Part of a small language model's weights.
Size: width 256, vocabulary 2048, 7.58M parameters.
Architecture: RMSNorm before each block, biases on query, key and value, tied embeddings.
Training: a variant of Adam for these matrices, 562M tokens, 4755 steps.
MLP neurons of a small language model. Each row is named by its layer, matrix (gate and up: input weights) and neuron, and shows model dimensions 0-95. Each number is 50 + 10 x the weight over its row's rms, rounded and kept within 0 to 99. A neuron's up and down rows have the sign that makes its largest values positive.
Before each neuron's rows, "fires after" lists the tokens most often just before its 100 highest values on Wikipedia text that the model never trained on.

fires after: ",", " ", "ar", "n", " ex"
L4.gate206:38 67 41 73 68 61 37 42 45 56 25 56 71 57 48 52 62 34 44 45 44 52 55 54 49 56 53 35 48 59 54 46 56 49 53 41 50 44 42 59 35 50 44 41 55 51 45 41 48 45 38 50 48 55 54 33 59 48 48 53 48 62 36 38 52 36 44 31 67 44 46 40 50 43 65 42 43 45 38 60 75 48 30 50 52 46 41 56 45 50 49 54 48 63 44 28
L4.up206:57 57 51 37 60 51 45 36 39 44 48 61 53 47 50 40 76 45 62 44 71 59 28 67 39 50 61 46 57 58 57 61 58 45 56 33 53 47 58 47 47 34 42 57 56 38 49 33 46 43 61 34 54 56 51 62 62 37 23 43 42 64 46 39 65 49 39 44 44 43 38 51 52 54 59 45 50 42 38 49 51 42 32 40 31 47 54 44 33 46 50 54 57 64 35 43

fires after: "c", " gr", "re", " st", "ad"
L2.gate105:58 64 59 52 59 49 58 51 54 49 49 30 66 55 50 61 45 53 31 56 59 54 54 45 40 39 50 43 66 56 52 57 42 55 42 42 66 56 52 52 35 52 73 62 56 50 46 52 58 61 31 57 37 50 35 61 37 47 68 44 61 56 47 51 46 52 44 49 71 29 60 34 50 51 47 64 57 58 50 44 67 53 48 47 54 55 57 46 38 46 40 46 50 43 41 58
L2.up105:42 62 56 38 45 30 29 59 17 39 48 41 36 47 39 61 45 42 36 59 52 52 60 49 49 55 35 57 51 45 44 54 50 48 58 60 46 38 43 43 50 41 43 58 42 42 57 51 46 64 42 59 50 48 46 43 53 47 73 62 75 45 36 53 49 47 69 60 48 58 47 54 55 51 55 46 50 42 59 58 60 54 48 61 59 57 52 48 40 56 43 60 27 61 68 73

fires after: " P", " p", "s", "y", "us", " D"
L4.gate442:68 43 55 46 47 28 49 52 56 51 43 30 51 38 52 56 44 32 59 54 43 36 51 42 55 36 72 55 60 39 46 64 57 59 40 50 38 64 48 48 80 53 45 67 50 55 49 39 50 61 57 49 41 41 55 55 46 64 35 47 61 52 45 40 64 53 51 60 64 50 63 43 54 42 56 58 43 43 65 42 64 47 46 56 39 70 38 28 55 50 53 50 45 48 58 36
L4.up442:53 55 42 53 56 36 45 63 60 64 59 66 28 56 44 27 50 67 48 49 65 62 54 46 51 43 47 28 53 39 50 46 43 55 47 61 53 63 43 62 45 54 46 61 38 51 51 34 47 48 52 62 58 55 54 36 43 31 54 51 46 42 48 40 58 59 55 57 49 55 37 53 56 53 43 39 45 45 57 49 52 42 67 45 41 51 40 44 29 52 51 53 40 56 51 38

fires after: " |", " (", " Ch", "gra", "o", " "
L3.gate52:51 53 55 50 50 58 52 31 47 49 69 45 49 42 51 30 52 40 41 55 44 42 54 42 43 61 59 50 42 44 50 50 52 66 53 42 72 41 50 43 46 43 54 35 63 28 43 50 54 57 21 69 47 62 50 50 44 53 55 36 63 72 27 55 51 53 41 45 48 47 36 44 63 59 66 51 33 41 62 43 81 42 49 58 53 45 42 54 46 59 42 40 47 51 38 40
L3.up52:58 43 51 55 47 50 56 50 34 46 47 54 55 52 58 46 54 32 40 61 59 41 48 51 39 56 67 42 43 56 44 45 50 42 47 44 40 49 49 52 57 47 58 61 64 51 58 65 40 42 43 39 41 18 60 68 62 23 39 58 56 65 47 46 50 68 70 64 65 49 45 52 57 54 53 62 62 45 51 59 62 38 42 54 45 57 49 47 42 57 41 39 30 58 34 44

fires after: " ", ":", " |"
L4.gate200:38 30 54 59 44 55 61 48 55 45 53 44 53 32 61 38 51 50 45 57 38 43 14 61 56 35 55 59 64 44 46 45 37 61 45 34 42 29 53 43 37 45 54 47 52 55 51 57 40 36 43 53 37 44 36 51 33 74 55 57 54 50 16 36 39 42 57 39 64 45 42 37 74 69 59 53 49 68 43 65 50 50 46 62 46 62 52 47 46 71 48 59 45 54 44 55
L4.up200:63 40 41 52 42 43 64 62 43 51 47 39 52 51 51 49 56 65 55 61 50 46 49 35 53 51 56 48 72 60 40 42 55 59 56 55 58 49 49 46 40 58 57 59 55 44 38 33 54 50 42 61 48 42 41 55 48 30 49 38 34 66 45 42 34 63 57 70 82 43 56 45 41 44 80 37 40 40 49 48 45 51 65 52 52 58 42 30 43 72 48 50 47 69 30 33

fires after: "cc", "p", "co", "ec", " Pro", "s"
L4.gate613:34 40 50 51 60 52 49 52 54 56 47 47 50 47 51 56 26 52 36 51 64 60 46 44 60 33 49 53 44 44 52 66 62 53 39 42 55 58 47 49 41 55 33 41 41 52 45 46 59 44 43 52 32 43 50 62 44 50 51 57 70 43 27 59 46 50 62 64 33 48 52 31 45 53 42 29 49 45 35 50 50 45 57 43 39 61 39 42 54 36 41 41 47 61 33 41
L4.up613:49 37 57 26 47 52 52 38 55 52 58 56 52 50 29 42 50 43 45 45 46 58 32 59 42 54 49 44 34 66 51 54 46 42 37 49 65 53 56 27 54 56 58 56 46 32 40 52 40 57 56 47 61 55 66 46 58 55 66 57 45 47 60 33 49 46 45 29 43 47 60 53 47 49 63 35 52 44 64 44 51 52 62 66 43 52 78 46 47 70 43 44 51 58 43 50

fires after: "ri", "d", "c", " w", "th", "er"
L3.gate489:37 51 51 40 65 42 48 52 61 49 47 48 44 46 58 74 47 28 32 43 61 40 42 61 49 41 70 61 60 64 54 50 40 49 49 42 49 59 57 40 36 46 53 44 52 47 60 51 53 50 42 63 53 51 52 60 65 49 39 49 49 55 34 51 67 47 46 40 68 26 51 53 52 72 48 40 60 38 65 42 50 45 39 56 56 49 45 44 59 37 51 46 52 39 51 43
L3.up489:56 39 46 51 52 38 62 43 40 55 45 40 44 41 64 52 55 50 55 42 65 45 53 65 25 60 45 46 40 44 41 62 37 47 49 79 55 45 56 48 46 44 50 52 54 59 36 56 54 57 53 42 68 67 49 67 48 48 36 50 35 42 48 32 50 75 61 63 67 52 66 60 59 44 52 62 52 54 61 37 50 47 34 50 62 61 50 39 47 32 37 57 48 68 52 52

fires after: " st", "ro", " St", " Bro", " gr"
L4.gate555:49 48 54 58 45 54 53 43 56 71 53 38 46 41 49 75 33 52 46 49 43 59 52 37 42 37 41 56 70 41 58 45 39 67 62 41 59 28 51 48 60 49 66 32 56 55 52 51 60 49 38 61 57 58 56 69 64 61 55 40 70 42 58 50 25 47 59 58 63 37 44 47 54 58 64 47 65 69 51 33 54 50 49 53 53 52 34 47 43 41 51 56 53 45 55 55
L4.up555:29 46 50 46 54 38 55 43 46 61 52 49 61 46 41 63 41 38 38 53 54 51 55 47 48 56 61 53 28 44 59 63 32 58 54 40 48 53 46 43 43 63 45 56 31 42 61 50 46 50 42 44 53 42 63 52 53 55 51 53 47 42 49 43 65 54 53 35 46 72 59 46 57 70 58 50 61 48 58 31 53 71 66 48 50 60 55 43 65 44 72 48 35 65 49 56

fires after: " comp", "po", "op", " imp", "hi", " cl"
L2.gate507:27 54 42 54 33 43 59 49 44 60 36 60 52 60 62 34 48 55 60 63 35 46 36 33 54 58 71 47 40 46 50 61 68 36 55 41 51 45 44 38 61 38 54 52 32 54 55 50 48 63 33 47 54 42 51 53 65 43 62 57 52 50 37 52 35 49 57 61 50 61 52 37 69 49 59 47 58 50 52 38 79 58 56 46 60 49 35 67 47 39 51 47 67 60 47 49
L2.up507:49 57 45 46 59 53 44 54 40 58 53 52 43 46 35 67 47 65 57 44 39 37 45 52 47 55 31 50 48 57 47 54 60 60 56 31 48 47 44 32 35 48 60 69 43 54 64 60 53 69 41 21 61 56 45 42 44 54 53 57 50 42 41 55 39 32 61 51 50 56 60 50 52 34 59 39 57 53 61 70 64 41 59 55 36 58 60 46 59 58 54 48 45 46 48 49

fires after: " re", " ex", "re", " f", " in", "i"
L4.gate67:53 46 44 54 67 45 54 38 36 46 58 56 43 50 60 50 39 65 40 45 60 45 61 48 34 52 60 56 51 54 28 49 41 65 55 47 40 46 52 45 49 54 57 50 43 38 48 15 67 47 47 33 55 47 53 45 63 43 51 40 34 37 41 62 38 36 37 44 51 37 40 57 74 41 55 43 53 40 45 43 48 57 56 64 38 61 45 44 45 55 58 47 63 51 48 25
L4.up67:50 56 50 63 60 29 44 59 33 42 31 69 55 50 59 37 40 54 44 39 51 65 40 53 63 50 46 58 41 56 52 32 30 50 53 49 36 58 49 39 49 51 54 60 34 38 44 43 36 53 71 40 47 42 44 38 59 56 39 51 56 60 46 47 49 49 68 49 44 47 54 49 63 28 60 54 57 47 43 55 43 40 43 56 63 53 16 23 51 50 51 60 45 54 52 45

fires after: " High", "te", " the", " So", " not", "it"
L3.gate411:34 45 46 70 54 48 36 73 58 38 65 55 63 38 53 42 47 42 48 50 55 37 39 45 63 63 45 66 67 40 75 60 44 43 40 47 37 58 50 44 37 46 38 55 47 62 53 61 61 52 69 41 47 48 51 50 57 58 38 58 60 45 38 56 43 37 45 57 67 33 43 48 61 75 58 60 59 45 43 38 52 46 37 39 36 56 58 50 43 52 45 29 52 36 58 58
L3.up411:54 41 38 43 60 50 36 61 42 47 57 53 52 46 54 54 32 59 38 47 49 46 64 58 58 53 46 47 34 55 45 57 52 43 40 44 42 51 59 31 36 53 47 64 35 44 73 49 68 35 55 34 54 45 46 62 36 65 57 61 37 49 31 56 53 47 48 51 53 46 61 57 57 51 49 56 37 52 59 49 59 42 47 34 48 50 42 36 45 40 48 54 56 50 64 59

fires after: " co", " comp", " pro", " con", " Co", " Pro"
L3.gate656:50 55 58 54 57 57 51 29 52 42 52 30 54 68 58 45 73 59 64 55 47 57 41 41 45 60 46 57 56 57 47 51 46 56 39 34 52 52 45 33 47 55 54 40 39 38 60 52 45 59 42 65 50 43 32 45 48 56 60 26 64 51 45 54 50 45 39 53 39 57 41 38 43 53 43 59 49 71 40 62 69 43 38 46 45 31 51 35 36 41 41 43 47 59 33 61
L3.up656:46 50 56 53 51 41 50 55 36 53 44 62 40 55 43 46 40 50 36 57 66 68 57 45 62 43 63 65 38 71 46 44 31 69 53 36 35 55 45 46 48 38 47 63 47 77 59 60 46 43 66 42 41 47 51 39 54 52 57 64 65 46 48 43 42 51 56 31 42 53 58 52 42 57 44 38 46 58 42 56 72 38 56 45 48 55 49 51 48 51 43 53 59 62 50 56

fires after: " ", "t", "ri", " inter", " co"
L4.gate194:53 46 62 66 50 36 39 43 58 57 39 58 39 49 57 48 63 44 46 58 31 62 34 59 46 51 38 55 31 49 55 56 40 45 39 28 44 50 42 39 58 43 53 49 54 59 51 53 42 47 43 50 29 54 49 59 37 51 37 54 76 52 49 34 45 49 48 72 57 46 58 36 52 36 50 45 67 46 34 66 53 36 47 42 48 49 50 54 48 38 28 48 48 43 57 51
L4.up194:43 54 74 56 48 57 48 41 48 60 38 56 23 55 57 44 56 60 48 66 37 54 39 59 49 52 43 56 31 46 56 71 45 38 55 40 45 61 47 44 52 68 49 45 56 55 36 55 52 51 56 56 40 40 53 60 40 34 38 53 71 68 55 47 61 63 39 50 27 41 55 55 58 50 57 55 60 51 48 57 55 64 53 32 42 29 58 61 48 49 56 70 51 48 56 58

fires after: "th", "z", "at", "ur", "ach", "ch"
L2.gate529:52 38 49 51 44 31 58 54 56 55 64 57 50 45 32 48 58 37 55 33 39 51 23 49 56 47 72 52 52 55 50 56 56 45 46 58 54 59 52 40 39 27 65 43 42 54 32 63 56 55 40 39 57 59 42 54 37 67 61 43 36 62 68 56 54 39 55 66 51 61 42 57 59 39 38 38 48 60 47 46 67 46 43 41 54 45 63 47 53 48 49 44 54 53 26 46
L2.up529:59 43 65 48 43 50 71 63 61 59 56 61 41 51 51 43 64 34 48 44 53 51 47 41 54 67 68 50 53 60 61 35 62 59 56 51 48 60 51 33 61 67 62 55 57 56 40 43 39 59 53 67 40 49 55 71 57 63 46 56 50 63 66 49 63 41 33 57 38 47 45 65 64 57 50 67 48 41 68 52 58 34 52 36 68 32 48 42 57 64 53 55 46 40 34 39

fires after: ",", "er", "c"
L3.gate490:49 57 53 44 51 51 26 40 35 50 44 49 61 38 49 51 49 38 51 68 58 48 43 45 53 41 40 60 46 61 50 39 67 55 48 45 63 59 54 33 46 63 35 55 29 49 41 52 53 72 54 56 55 49 64 43 62 49 50 44 51 44 33 52 60 47 46 39 62 60 41 53 62 46 52 40 58 62 65 41 63 48 40 65 50 47 55 55 49 74 47 34 55 48 50 39
L3.up490:39 49 36 57 70 44 48 46 50 52 55 57 27 39 58 61 56 57 55 53 48 46 29 59 48 65 54 60 36 49 63 44 50 40 45 64 54 50 47 46 49 29 52 59 47 46 42 52 54 54 52 29 61 41 57 77 39 58 49 59 67 48 51 42 46 60 50 25 47 43 48 47 51 53 49 47 63 67 60 53 65 46 48 45 50 62 46 44 44 48 37 34 49 49 42 44

fires after: " P", " p", ",", " la", "la", "s"
L3.gate518:55 35 51 54 51 38 45 46 58 61 50 57 64 41 50 43 42 31 42 40 32 40 39 44 51 47 60 48 45 34 54 69 43 32 57 40 55 47 52 52 60 45 59 58 59 53 42 42 69 59 45 53 30 49 33 47 59 38 55 42 49 41 27 46 39 59 48 57 53 46 62 42 47 52 58 44 61 37 58 33 59 49 46 49 30 54 51 58 51 37 44 45 54 70 61 41
L3.up518:52 52 41 60 52 70 56 57 47 34 66 53 43 51 45 39 72 56 47 60 56 57 61 79 58 59 53 69 49 34 51 56 56 72 43 64 44 62 51 65 66 39 59 60 51 64 70 59 40 52 57 59 56 48 42 53 55 37 45 69 52 62 37 43 51 54 53 63 45 69 44 59 50 56 49 56 24 40 51 40 52 38 46 54 30 36 68 66 52 60 33 58 40 43 57 56

fires after: " K", " Z", " J", "K", " ", "H"
L2.gate677:23 42 39 60 47 56 53 63 51 52 44 54 60 37 49 56 48 46 61 48 47 45 47 39 57 60 61 46 59 51 55 52 52 46 61 45 34 53 68 38 45 41 39 60 60 42 42 56 65 38 51 34 55 26 44 63 47 59 43 46 58 55 45 45 66 37 42 47 50 45 50 71 44 45 50 66 43 49 67 52 59 65 46 48 48 50 60 45 56 43 44 66 46 61 57 55
L2.up677:60 40 45 58 46 65 65 63 60 69 44 50 48 53 53 51 57 55 45 49 57 47 66 38 38 46 64 54 46 51 54 45 65 55 47 60 61 45 48 61 58 39 56 53 90 48 36 42 45 60 62 58 54 49 34 49 51 39 48 45 58 43 58 50 53 49 36 39 59 56 48 66 18 59 56 35 39 46 51 39 49 55 59 35 67 47 65 42 51 60 39 48 49 48 50 37

fires after: " h", " co", " c", " g", " b", " "
L2.gate71:42 59 47 53 51 53 49 47 48 44 42 49 36 46 38 52 53 53 55 68 52 57 39 50 38 63 39 55 45 54 54 43 34 58 38 67 40 57 57 37 41 51 58 52 59 46 50 54 40 57 60 50 32 63 38 65 50 65 54 50 56 53 55 49 61 45 35 80 46 47 63 46 66 39 54 54 61 68 33 60 53 65 46 52 56 47 57 40 55 36 32 65 55 49 63 80
L2.up71:57 52 58 38 43 61 63 43 52 61 59 54 34 35 28 52 49 49 63 64 36 66 55 58 40 54 43 42 52 49 52 58 67 36 60 28 60 58 60 59 66 48 48 33 52 59 50 44 52 34 46 46 55 54 57 23 61 50 44 55 37 48 49 44 29 55 45 49 39 66 46 53 46 48 55 63 49 39 57 29 47 52 41 49 31 32 47 43 45 46 58 46 53 41 57 50

fires after: " 1", "ru", "ri", " ", " 18", " Ru"
L2.gate668:28 47 70 57 59 46 44 45 57 68 61 40 39 30 46 45 56 38 60 46 49 35 41 53 45 54 39 43 52 47 59 57 42 48 47 57 47 33 60 56 31 37 63 58 67 40 47 48 58 40 59 55 48 55 59 60 50 60 56 52 47 59 52 24 59 42 56 34 50 43 51 47 57 45 44 49 54 45 39 61 45 60 33 54 35 35 45 45 52 49 50 41 44 53 50 52
L2.up668:46 49 40 48 46 69 45 67 45 40 66 59 59 38 35 52 46 62 32 47 39 50 40 49 44 43 47 40 40 56 70 51 43 54 62 37 58 46 42 70 47 76 43 56 44 45 29 28 57 34 48 43 59 69 52 56 38 45 48 51 34 55 60 41 50 61 20 52 54 52 48 52 53 40 34 29 40 51 42 41 52 60 50 26 42 63 47 60 43 41 51 54 48 56 55 36

fires after: " |", ";"
L4.gate393:45 51 34 50 33 50 59 46 49 66 38 50 45 48 61 64 31 60 66 65 38 39 38 34 54 49 56 56 61 36 57 60 48 54 49 45 52 50 61 42 47 45 36 38 61 60 54 44 48 55 28 40 48 37 38 47 44 63 50 51 51 55 39 38 44 70 37 56 42 52 42 47 58 41 56 42 56 58 52 39 68 55 42 39 49 60 36 53 60 43 37 40 62 54 64 43
L4.up393:26 41 41 54 40 43 65 56 38 62 48 48 42 61 50 53 45 56 53 60 63 43 62 50 70 27 73 46 57 65 25 37 43 48 39 38 59 69 44 44 45 52 38 68 67 53 55 53 56 64 32 49 30 38 55 59 50 53 49 50 55 65 43 57 28 53 49 43 36 49 43 35 49 52 42 39 56 53 37 48 43 45 43 66 27 45 44 43 50 40 36 30 37 56 41 36

fires after: "p", "id", "ing", "ec", "t"
L3.gate113:48 45 47 71 43 31 52 53 61 44 56 47 51 48 54 37 37 43 35 57 46 47 52 38 48 46 40 45 61 45 51 31 52 45 44 50 59 52 38 46 58 61 34 47 47 46 70 27 76 65 48 57 34 50 39 43 80 46 47 66 60 51 39 38 44 53 39 58 55 50 53 30 43 61 51 37 75 51 52 36 38 57 66 55 47 54 63 52 52 55 50 47 42 41 64 47
L3.up113:47 61 49 39 48 70 50 47 48 43 57 52 54 33 51 56 56 71 55 49 50 49 48 44 39 60 34 57 40 55 60 45 55 38 49 65 66 48 42 50 54 63 54 50 40 57 33 52 27 44 51 51 76 55 56 54 59 42 38 52 54 39 53 40 36 73 68 48 51 52 51 57 47 52 51 46 47 36 40 51 54 52 55 58 41 50 49 44 49 56 52 59 51 61 55 74

fires after: "s", "vent", "it", "r", "ic", "im"
L4.gate211:68 58 42 53 63 50 46 53 40 57 63 42 41 66 66 48 36 50 48 24 44 50 52 42 37 50 51 47 48 52 36 46 31 52 42 55 54 34 50 40 54 42 49 47 54 48 51 58 58 58 55 50 42 36 53 49 53 38 54 58 54 57 54 60 51 65 58 51 60 57 58 46 49 57 46 56 56 40 47 42 58 51 43 51 46 53 58 39 38 59 52 50 44 64 63 54
L4.up211:42 30 55 50 56 44 53 59 28 63 37 41 52 46 51 57 68 36 50 38 41 50 43 50 67 41 72 56 68 62 63 41 50 58 54 29 55 65 46 48 57 47 40 49 46 54 57 41 51 52 45 49 17 58 39 56 57 52 42 58 51 70 48 65 37 62 54 55 38 43 62 41 53 59 67 62 44 52 56 45 41 45 57 42 41 69 70 46 42 48 60 58 59 55 38 57

fires after: " re", "ri", " pro", " po", " P"
L4.gate594:54 52 34 63 75 42 43 69 56 42 44 49 66 41 61 45 49 39 49 37 36 51 51 43 63 66 61 57 65 62 55 44 50 41 51 44 57 48 36 67 54 33 56 64 47 39 54 44 59 50 52 53 38 35 27 64 55 33 47 63 48 60 40 48 44 61 39 51 65 44 58 38 46 56 67 46 62 41 52 47 44 36 56 50 62 50 54 39 50 45 42 48 43 53 28 48
L4.up594:57 42 45 38 46 57 46 56 56 53 45 74 46 47 57 64 46 68 50 58 47 49 68 71 61 55 62 48 50 47 40 55 45 33 64 41 42 47 48 44 46 49 49 53 32 36 58 57 47 43 52 34 62 40 44 59 44 34 34 52 52 50 52 54 53 43 52 34 46 65 44 41 53 43 49 38 45 32 19 58 57 50 52 53 44 49 33 39 57 57 45 70 36 61 51 61

fires after: "b", " D", "c", "s", "ra", " C"
L3.gate403:69 45 43 55 49 40 38 66 52 51 65 44 54 53 46 43 49 62 46 47 42 65 73 38 57 39 47 50 65 56 61 40 44 50 53 55 48 54 46 29 52 46 26 49 50 51 42 38 43 64 72 53 28 39 37 22 60 52 35 51 63 60 57 52 54 64 36 54 61 48 39 48 54 46 22 45 55 46 58 44 68 53 56 38 59 56 45 26 57 53 41 67 53 56 50 47
L3.up403:47 53 51 33 57 25 59 50 52 53 38 45 43 48 42 44 41 28 45 71 62 46 50 49 60 44 46 47 48 36 44 70 44 65 37 53 51 54 44 33 59 61 59 64 50 54 40 53 64 51 29 50 51 41 59 38 56 63 56 59 52 42 47 52 49 45 46 58 35 54 45 58 54 63 56 40 50 68 46 45 49 51 54 55 37 50 65 54 51 55 45 46 26 41 43 48

fires after: " pro", " so", " con", " for", "udi", "mb"
L2.gate52:45 55 37 57 49 40 52 44 38 47 50 51 37 49 41 60 44 45 54 46 57 54 29 74 44 43 44 50 53 61 45 47 50 44 44 39 55 54 46 36 41 46 50 50 54 44 45 52 48 46 40 67 70 51 53 40 48 49 54 33 47 55 53 55 58 37 52 55 51 57 38 48 48 53 61 60 52 51 57 41 69 53 46 40 51 57 59 38 37 42 55 51 48 69 47 20
L2.up52:41 44 49 54 39 40 44 48 58 42 61 57 25 49 39 37 62 53 19 55 50 67 60 61 61 59 45 72 51 54 33 43 50 61 39 43 35 58 52 38 64 52 64 68 55 44 65 41 35 40 37 59 65 29 35 59 42 68 55 45 33 57 43 48 55 50 55 57 24 53 41 48 51 59 54 43 38 67 35 57 59 57 46 38 47 58 61 56 34 34 45 46 56 63 59 41

fires after: " C", " E", " Republic", "c", " Bri", "ar"
L4.gate373:34 44 63 59 64 41 52 56 41 61 54 60 39 29 35 54 48 49 50 60 45 51 45 40 50 43 40 29 34 64 43 41 55 51 50 24 66 55 53 33 66 47 25 37 50 39 60 52 43 69 43 63 33 42 53 42 54 66 51 51 57 44 63 52 58 38 51 71 61 47 54 42 41 63 44 48 47 50 56 31 55 45 43 57 55 56 42 45 42 48 55 45 62 39 36 48
L4.up373:43 40 48 62 50 40 54 35 54 59 54 48 40 68 51 39 58 37 56 45 53 43 37 65 54 51 38 62 38 43 60 38 22 68 49 38 54 65 51 69 40 44 55 66 61 60 18 42 62 59 32 41 51 45 47 52 56 33 29 43 46 50 46 50 45 62 50 63 55 51 58 36 54 46 43 56 56 55 48 58 40 36 50 49 60 58 45 67 17 40 54 36 44 54 43 52

fires after: " re", " ca", " f", " dis", "ra", "ta"
L3.gate508:60 48 49 48 59 44 52 43 45 34 52 42 43 35 41 56 40 66 46 35 63 55 52 48 45 43 55 58 32 36 43 43 41 54 49 39 37 59 52 54 35 60 36 55 54 53 51 40 46 59 38 49 41 36 72 50 63 47 51 53 39 62 42 43 42 49 28 53 77 41 63 39 67 65 46 45 70 40 38 47 46 58 50 41 37 54 44 57 21 32 44 52 53 41 42 39
L3.up508:49 57 47 55 62 33 49 50 43 52 50 50 79 48 56 58 44 32 57 60 66 50 37 54 35 35 29 51 44 64 55 68 41 40 33 39 49 55 51 51 47 37 57 57 34 65 55 45 45 48 55 45 48 66 48 50 49 54 40 45 63 53 42 22 62 47 60 66 28 43 53 34 56 37 28 53 29 76 53 26 48 44 43 63 55 63 33 63 47 44 44 51 43 54 45 50

fires after: "t", "po", "age", " comp", "op", "et"
L2.gate42:43 47 44 30 43 44 47 48 37 62 41 62 53 41 36 43 49 55 39 46 47 45 55 59 52 50 69 55 45 51 31 52 55 52 53 34 34 30 53 56 49 42 48 61 37 54 46 54 57 52 45 56 55 58 39 33 51 54 47 52 46 42 31 46 35 39 71 66 47 57 58 40 44 52 48 72 43 55 55 33 40 58 53 52 44 53 71 73 53 65 41 43 50 64 45 59
L2.up42:47 50 43 53 48 56 33 63 52 54 48 62 45 40 61 63 59 63 39 51 50 40 45 39 42 61 41 57 36 57 56 45 52 66 49 56 52 47 50 47 54 56 46 46 41 59 34 70 27 38 52 36 59 47 48 49 57 49 39 62 41 47 46 49 56 18 64 53 67 74 55 64 33 36 49 43 32 59 63 58 52 59 68 59 54 50 60 54 59 40 63 59 38 40 60 75

fires after: "ra", "a", "y", "la", "s", "S"
L4.gate349:60 50 46 30 38 51 59 43 51 61 29 50 52 24 60 50 38 48 64 28 62 45 57 41 52 37 54 48 59 49 57 49 41 41 52 44 51 40 50 46 64 52 50 36 68 48 27 40 53 52 52 52 50 43 53 54 59 41 39 46 46 41 44 66 45 55 49 70 50 56 59 37 57 49 64 33 48 55 50 38 52 42 29 39 49 61 66 44 50 35 59 41 63 55 39 44
L4.up349:58 53 48 49 71 51 56 47 41 59 39 58 27 43 49 48 35 51 42 47 59 46 54 47 37 42 53 53 61 41 59 47 48 55 56 50 58 56 41 58 60 63 39 53 48 60 32 55 53 43 52 44 46 40 45 51 45 40 57 47 35 57 52 50 43 59 63 39 38 59 33 70 51 62 42 53 46 59 76 60 47 60 57 48 39 41 41 48 32 55 51 59 46 27 60 35

fires after: " U", " Bo", " Pa", " Mo", " bo"
L2.gate373:48 58 57 44 57 54 56 41 49 68 48 45 38 44 42 41 48 52 50 55 44 50 36 65 43 65 23 62 38 62 60 59 63 37 46 35 55 59 59 49 61 52 40 48 61 53 59 48 57 46 35 38 36 53 35 41 63 56 48 48 50 40 59 43 49 47 44 59 52 52 53 45 59 44 55 47 58 67 41 53 29 68 47 49 54 70 51 58 48 32 43 51 58 59 61 42
L2.up373:72 62 42 35 46 51 40 52 58 49 60 45 37 44 56 48 42 21 69 39 37 57 53 39 49 43 26 47 41 27 54 54 56 38 35 78 50 55 55 51 42 29 48 53 51 45 48 63 51 46 43 54 53 60 47 60 58 50 51 55 45 45 47 44 43 55 37 51 51 49 45 40 38 66 67 39 44 46 43 47 45 45 39 69 49 52 61 39 65 51 57 55 51 47 70 55

fires after: " un", " re", "e", " he", " pro"
L4.gate464:48 56 45 56 74 55 31 55 62 47 48 60 77 51 50 54 39 49 57 47 38 28 30 52 60 48 56 55 48 52 48 63 36 48 37 42 39 41 57 43 70 42 57 55 31 41 74 62 60 52 44 49 45 22 60 53 50 43 51 61 42 51 30 65 38 55 64 53 57 51 53 45 55 68 39 38 44 36 36 58 71 58 45 39 50 50 28 43 55 43 37 54 53 45 41 39
L4.up464:46 63 48 61 55 65 57 48 52 53 53 59 56 48 47 63 54 33 49 47 72 43 39 68 51 57 46 52 46 58 45 61 47 22 49 47 63 52 60 50 48 57 43 61 51 40 59 58 53 54 38 70 53 48 62 63 60 20 35 37 54 41 35 67 71 41 54 65 61 48 47 44 53 54 51 37 47 28 58 28 54 61 64 43 48 58 53 41 50 48 45 35 40 41 43 51

fires after: ",", " The", " the", "s", "),"
L2.gate199:54 57 57 62 47 38 28 43 26 36 51 60 50 57 49 51 67 70 52 46 56 41 39 52 54 43 37 54 46 57 49 55 45 51 58 44 52 49 47 47 49 46 45 37 38 36 56 50 51 34 50 36 56 56 59 46 46 45 51 53 49 54 34 38 34 58 41 52 38 72 44 49 68 30 58 55 44 55 54 54 63 50 50 50 42 49 50 52 44 60 42 42 34 35 53 48
L2.up199:45 64 63 49 57 51 45 47 22 61 49 50 58 74 64 40 68 64 43 48 56 29 39 28 65 64 65 57 28 48 46 63 61 55 61 53 59 49 38 54 59 54 48 45 41 63 39 53 57 51 44 42 54 47 60 35 56 48 66 43 54 50 46 54 41 32 50 37 41 56 56 47 53 57 52 49 57 52 60 45 46 73 54 52 68 51 49 34 59 52 32 34 44 52 45 49